config = dict(
    num_key_value_heads=7,
    init='normal',
    optimizer='muon_variant',
    lr_head=0.00462,
    final_lr_fraction=0.05,
)
MLP neurons of a small language model. Each row is named by its layer, matrix (up: input weights) and neuron, and shows model dimensions 32-223. Each number is 500 + 25 x the weight over its row's rms, rounded and kept within 0 to 999. Numbers have three digits each.
After each neuron's rows, "fires on" lists the tokens most often at its 100 highest values on Wikipedia text that the model never trained on.

L2.up84:534500479503487547510551471476503497525490515543516522464520545491435472523465496534483448500547489486464528508525498510534495490532526544520493507465500489491472529500540497482507492507454518533465488510488489474507494523557482517470529477486493498519465520505494532473502503488506451525522500502548495531476455517493495500507526488474492500501487512469507468535500497450494475496501517501526500502492449504495507504515499467463456490530526510522478424497495506533513520480441534516460515521514475518497524499489510487480499503503537487447475512469486523527520477532532520529
fires on: " of", "g", "y", "s", "r", "d"

L4.up682:534438494481494459506511483458489508528524531476523524548527474487491514537490503443505551502446509507521496484484437504490549529516519523509541553565498483466498515480535546476455511507506507481493483521497527496505495506541483489493538527488482530490450496537504481476531487500548440474510485482488536491540494496458533490510531478529474476531499499508475495538514516478493512503497539468489454502544470475514462510534475510488508486496482483508477519499515557471514492488510468464501500482503465505516489472482486496508496510491524475501510503471462459511480512497508491489
fires on: "s", "ac", "im", "w", "ed"

L2.up134:508538463486525462490501484468478473528480522518432497521497518515471453488467496488498505467507496473467513492540475499479524495498502472529466493526482459549472477504482513526515511503491495491516468484549480486476485514494539500474488468499505482481520509469494526557462482471469535525510425497544473465501502471470520510509522487504506447524522512507502489505542493506507504540562501452476513478519534458464478459475477524495537486516499546512515495462478540485492504470547523483523519515530513524499498558526482476501511477506504534489498484504547457505496491482505505473
fires on: " to", "e", "right", "/", "side"

L7.up230:524455508504540519485509504537478507524521508508484486493491511545496497525537482525484535515515515492477474513551502454481494516528524515491479440495475497512480496446501475524468497512455517561554485505510503510503519530511497471491490491495427524498535490479480483500490517542519444526502537532466502522440501562533485493512517516493487512527494514521469488497503483498456495521505521509524496494494522484536484490536503517477514537485518473481500458516507499569497488506486488543514481511481463500442526410492487476506507460505478486511467509496496531460472507495486485472
fires on: " ", "-", "w"

L4.up773:544494519524498469502482497472478514456491471473518546496494473490500474488502498471541474547514528482511509465481489494512480505541455527486516487520459508509524474459480501516485503474493530497556507543529517453486559477529493529473505476468517515516518484482493492490503491471494496529504456497491459519560502518525464455534481477482499496475544526536517477477571494464485505484538522518497517560494479498485532486520514527473451469541454472466486513509515490527487470493477515524515532519488517506490516503464481477481499502464519487540518479493501475516532518520490477518
fires on: ":", " |", " to", "N", "-"

L3.up339:438485485525536501514504503527516483462545526508458487527494568504531469504479497504474472503509552499484477498532451513499488495531466488486541472486535478513474512455520512510490531498509465454519470511519478467538529534504523467532511442527506531505538545508506490516490510486472517480535522477501456488503461519485524493462511524500513479507510515519495482498524469504508501524487581521536484482513526466515491457509496482472504484491497543477501478503546514559462513515481478502488514492509504501483487463496524520472466470439502480501522479519459516458539480491507515479
fires on: "3", " December", " North", "5", " to"

L2.up662:505514517488491478542496513451524490572490492470501533476541490537472492474499540450488508470516489531506523502496534478465483484478470510520515530509459493492494493531460471512495483555477519520522529502526553515535489488521505518509487466485502518474492516519467467469453521519460473478485494486417507465531481500517475524490531491543536488501499476507493526537459533549496510477494506471498487494487492458524497483473501509519510488500459529490487494493527515494478520530479498477479551549504476521477476488501523488476510482498514477550482490479499532467500515446540517485
fires on: "s", "in", "um", "h", "al"

L6.up376:516511505507486537489520496504507517489500533515566509512542480460458510514494548519518487473486477494518539497465485499540519462440494482545544481481496469529471489505493459460500486484480521537477436483491495517473548495521493519495494520465522526480544526541476517494466500481520461467517482509505517469507522450536495466497468446498518458511529492491487490500488486467536496491531502525528467483550501480497524492530500487532468467540507466504495513485501499554496502502486537469469513526525509453507492524466499506507514489501503519495539528489536495506473546545518453521
fires on: "=", "N", " side", " |"

L3.up600:543528503472486515503540491455507525501527444535509483502501479529462523488533512488465491501520507504535507493474454521518521467501505555486478483460492506504491462527496507505495474500501499489457506461522476501500478476513491464469534506483491497498498465474484498497479504500471486535482517513508522524506496566550490507505494486525490487533462470517476542460516504482481491450497479482519529496461513475517504504519495529529521502512532513570461534501485536525512477529517524466529529441519499483438523494506484500513499504486506518505515494468530504560480484478460517554
fires on: ":", "n", "mit", "d", "ed"

L11.up199:509499481471481458505491477472462479487520492538507508487500476494519544498516455529529487554480541492513457491507517492524468502519502440483494503490522478522504493524451509529479478517545526493452495501500436453446485477512514458526502500520497501537493517503511499506499471497483479488486490502512537489442553460504516521465497513466548489491469541494497500500482524537511508555485513511493489491495499513497451502496547512484509511509496493503546476500472493471473516525495508480526488511538539530523498467528471505510515481479483508471511449506461501513539451528497494477
fires on: " Che", " T", " K", " P", " Ch", " F"

L3.up180:417472477538534536490514495546514488469538497477509522513483497521487469487465457518530493529575520515531486491480510532483493496505470495488515494501490498500528526467513539485455463478512503505487519520517513456520499545478517496499486462467444536516538550488464486545466529475516544488522521526486527539500511465479527470484508491462477485520512524495469526510525522546507518484507496510532513527523493494479452493457488516505506525469527540458499509519465497501507476503505495507508483482522496501492484483486494492515514508505483502505483464461522480519542549508465473486
fires on: " did", "3", " only", " also", " not", " to"

L4.up765:461513524512464513477520509477491515504513482502551508503533507494460517503474494504519455516535540500503485483536511479508471494449508517487486505476473499466487502482505531482469475488526506524485417507541516491460549467525476470496478521481492527494492514512468492496513517476488493513498502491513452519542489503500506495511493488495555490514481545526514518517532504462452496496519485476522491482577474510503536514542533488509515475499507497474474455538528505533460496505474494533522524520449506524496471531485490537506549529552534541496511508477474484537510534458495532528
fires on: " |", " of", "y", "N", "ist"

L3.up787:500508493494491490476519469512498483528508471530512512541527483553457511451490541526532494520507514526517469552464528462497536490520510495474475502491490493500543502501479533534480548492490487506466490504514514525519491452515451513508528487478482479496495566523513518459501482490482491500453551508521487572467495511486500506534473473521535448485488467527484480464470498478512528525503501501497443489528496495485477484488479504494524523498479485489469491494533524513502506493504476507529476538484493495547502477508464501457493545476492472479492489490519487482490503454526520501
fires on: "s", "oc", "cre", "os", " Record", "sk"

L4.up442:524490525472472497496468504495472512488570527501504507527539471514492490489504528487487510487465502504554546503465462481541519487456531501480494496476510515510456511508503517534453448492511486503535495487510569450512502456512524490456507514540502536453474528510486471515467536490514466531522497523473502474510513515494494467475494567490518513499510466522511502522534543493513476495501500476454507453491470538505495512491441489457512480508538507525519553498507530503490506528501515511486513505521476483437514477490523504506464537493503527523523519437505496512469461499524460516
fires on: ":", "s", "Personal", "ed", "st"

L7.up836:469505496473490514515465476502473476511544491485514512461500477519511501490456495481486482509513504476499516474509488484518479503520527497514502507458473461544481515499498480476493526541501475547491532502477456515506525537510440515539503508503503503458537460517509495515509473532498518545526480494489515506452524486516485513535505494529459455498490521567511492531537472519498483504525492495509460479537504474517568501548463505535485440459494534497546505492499506504544494496517514500512486485534485481504495489506496503467530526455535464554444490535467481446520507482485478515
fires on: " of", ".", " by", " |", " St"

L4.up612:525489467493462434475503528461523512539513502500518530503561476541521493508491491481510508465511471440481507486522518503523517489544484525478514496550507569475540496527504481466495484510528526487505479517545520503480512486491521548521513458503497515512491554552504459507505489520530501473505525464552519502466479518463506482479540455512502503510496468483473455491519532514511499429500506466492490494514478473506520482498491481469521467487465463520510507500551532522497528482507513496514545460505508491508510495488512453502477500511488506547491504461453516520469494476515527471
fires on: "s", "im", "il", "ir", "al"

L4.up548:486490549484433474496517490523538500542477506494471511467476498540519490521509548490530521497531476476513498460529468511482516454483483480458463511444506482488551472489508505490509504502520510490478474522483514471518477485468501533552532517514565498512487494519497534494492502527493464474499555484516501481497469490498500485513550505518488517476499500512532515491548496533536582513530540519501505492509508502475483464503504467505498517452519502464490479483515460471466517464527528509488478500472539494511533500484488491467495536508490487440469486474524473473491479495468507513
fires on: ".", "s", "im"

L11.up128:486520481492504515467522500511464486439558497477516542503489515509491483490492460509464465491525474550486515494513452525522492536502491472511530500471501495495506474481540485520495462536554513573509517478503508526477487489500524471510460514491531440516489518485463553490533482504533527434509461507469460492514491507510514500469490509500523478511542510526487498510510496515499490484505518500421499512538520523491526468508528474492514543490520532464510472474496498510490508517516478528487482493573538486476482521505521530516501507432484467486520515509477473512503528477484526485
fires on: " to", " not", " could", " would", " can"

L2.up773:527451482502557524478538503484510471507506540503500548474507499499498515487518519492492505545498537460505489486491506511526510520505537477519450497436526486520507486492556501509511488516509460521515500521490533536494498512478517498508529512527485462486489468511514479460492501474520517430519464495512453485498516502484517505526497522437483475476542521531511545524519477472468487518463451500455509499471473506519506489501530459528485489447496519501494499494522494476501477528470530492506497528506534542513475494497525517453471484446474462458483478491498521497475508499498500516
fires on: " not", " to", "ly"

L2.up115:497515521477498473483484517537490477517509464453484499496526512510509512487541512537491533475522457504508498538507479506497525482512498531479472497472498458518546484449506485502525561479528511537492488531485500495503497520479473487485554447532509505531462504501512523495496483512500505457488533524498495506496523501529493500522537501492533484480516521521550509469549486502487495493534489509438460495431530504472515541527493542519446505445520504514475473514515501515492528508533529486512487537519481511519510471472499508481483529486462476509471529497512453448493527469512455505
fires on: "s", "im", " such"

L7.up591:501555519502498499535486499490506461473507495465489497507468538548499521518498442488510533519501517481494490520529476479493520502424523458492536533453556479475511503466515454492493504526480480512499528486475534475512530520488500514500515478524469468496479551476534542515454501466518511476553483496510498490529505467509507528528486501499502481513519488502484502501521491507524511510459516495497495517463480488509556518495497500531503506511535542444508484571468488475480480526450509528508514484534556525489495517525500498492454506464529458507547479494472512530517547486488477490
fires on: " to", "ly", " would", " often", " initially", " can"

L2.up792:505540492495491472506523509460502474476534521474540533514551545487479504484424493460514496504483524516463474543494496532500478450496487492491467519530483518493506485496490504484445529437540500520501509507479490518478468523493489492446478498492504496515478510536515473493474506513532459492533478541466506494490493480514521519507522486448516497515538487456461507519496538486497509508520487473484513489502467530528488523546528463469523500438543472505475459514487464479512464534529481471473516533516501514496489480523490521510530536496514470510437577500509479555476514521522498499
fires on: "d", "t", " of", "L", "s", "r"

L2.up359:469522489487473492513532497498541543521520506522509497529537494526484492482525483551543517482482485480491446532505499509490496513529479515498469544423494482502553479467565489481535511457494508538497476486462547512499459536501505486463474530510489508501447508490493509475505507527475478487505521478521485536500478472509493471464555487507500513475502530530524497496548512510457474484510510484447532488489506492519508513510512470478515477482504465471524468511531464538519474507534489489487511516533466481500504493473513525513501508473479530497513498494522509481473481538497493509
fires on: "d", "ed", "ud", "s", "ic", " Apps"

L11.up375:502500497463504489498513477482476512495502441520505515505497539482506463492454480461489474480435523508521501507504479506514482497495516529495488474502491511516485468517485472443521546504521479522503514516482531489514511499505505508527481478495517472478504498491515514489531508530472520481509487544520485478510474468524493515523503498523465508462525519541519487467534495528453499511567498499469449474534521463571507535510467490563506518473476484503490535536464532480462472468526489487498503524523469499510510525524497508503526534494512477469478522438505573481504498502513486529
fires on: " at", " |", ".", " San", " for"

L2.up730:507486499479460487505501512472490499483506483495491469553547518478510521482479507410449551515526486494485492525529439506486518448463469475472515496526498516485495509541470499474496506497508495488505539513511503488549484504478496515525496483480526503469521525532513490463495479532508501478530469503487501517561476496512516492529529453466509557558534487502517472475530446484527498482538487474482483538554458453519506446521480514482511500503521493477560437476447495524486476479540495503496504551491516533476519480531518520518489506516512516491491482475506501504507517464522515497
fires on: "L", "ster", "ell", "st", "itt", "5"

L3.up642:527499492516498535491485532505483418457491519511484466493553482539504509421459460519504467538490479504499495534500497536516507499507512483511491517477577522487524479498577484501549489508500462505464496510527532511526526535480514464474525480520486507468461533532534488494527500502515494481539487511508470473497473493502534445511508490482548501486481485511508540473512504504471487484503479525452444513472513505491511473477480518536499481471533499486493506522533530507538508498518495517522517506473484480490464524494528489497461505513523470509505498479506452501491468500488508464
fires on: " to", " and", "time", " World", "s", "ly"

L2.up532:486516485490505479531494502511500467481509472461481495524481477535528496490489509513461488528480452533513499488520518532496482494504463497481490504479523508499493475485528533494524534499491487509506471468499470522503534477492484517510493479515475521507503474496470490506520504525506448446520540553513490499526492515540445500486421496506492485500503508455515464500481481499524499577538493474464503505507514479537541562506507503507524496491497471517536473535491499528526583519524547468538516534447481530485511485496496500540448533520472519535490490512528468511518495533471492520
fires on: "s", "in", "ev"

L4.up96:509482496493508487528535533519524574503478517435528508473495513492465484488486532526510546495500531524532466487516479535508499528507525511508512519464499503495502488507485489472468497482514502498492485489497466483505477500517508474443486466496513515513540499534468503448513491482502475499499464496481489525463449558510490530548518559488531527502521457524481561495546504461499503522483503473488517456519524506487506521510480478525467465503518499545481504539454450512498466505519527488475481558489521461435500474520470516495498523531508516491508524490518507502499490557495456502
fires on: "d", "sh", "k", "ho", "r"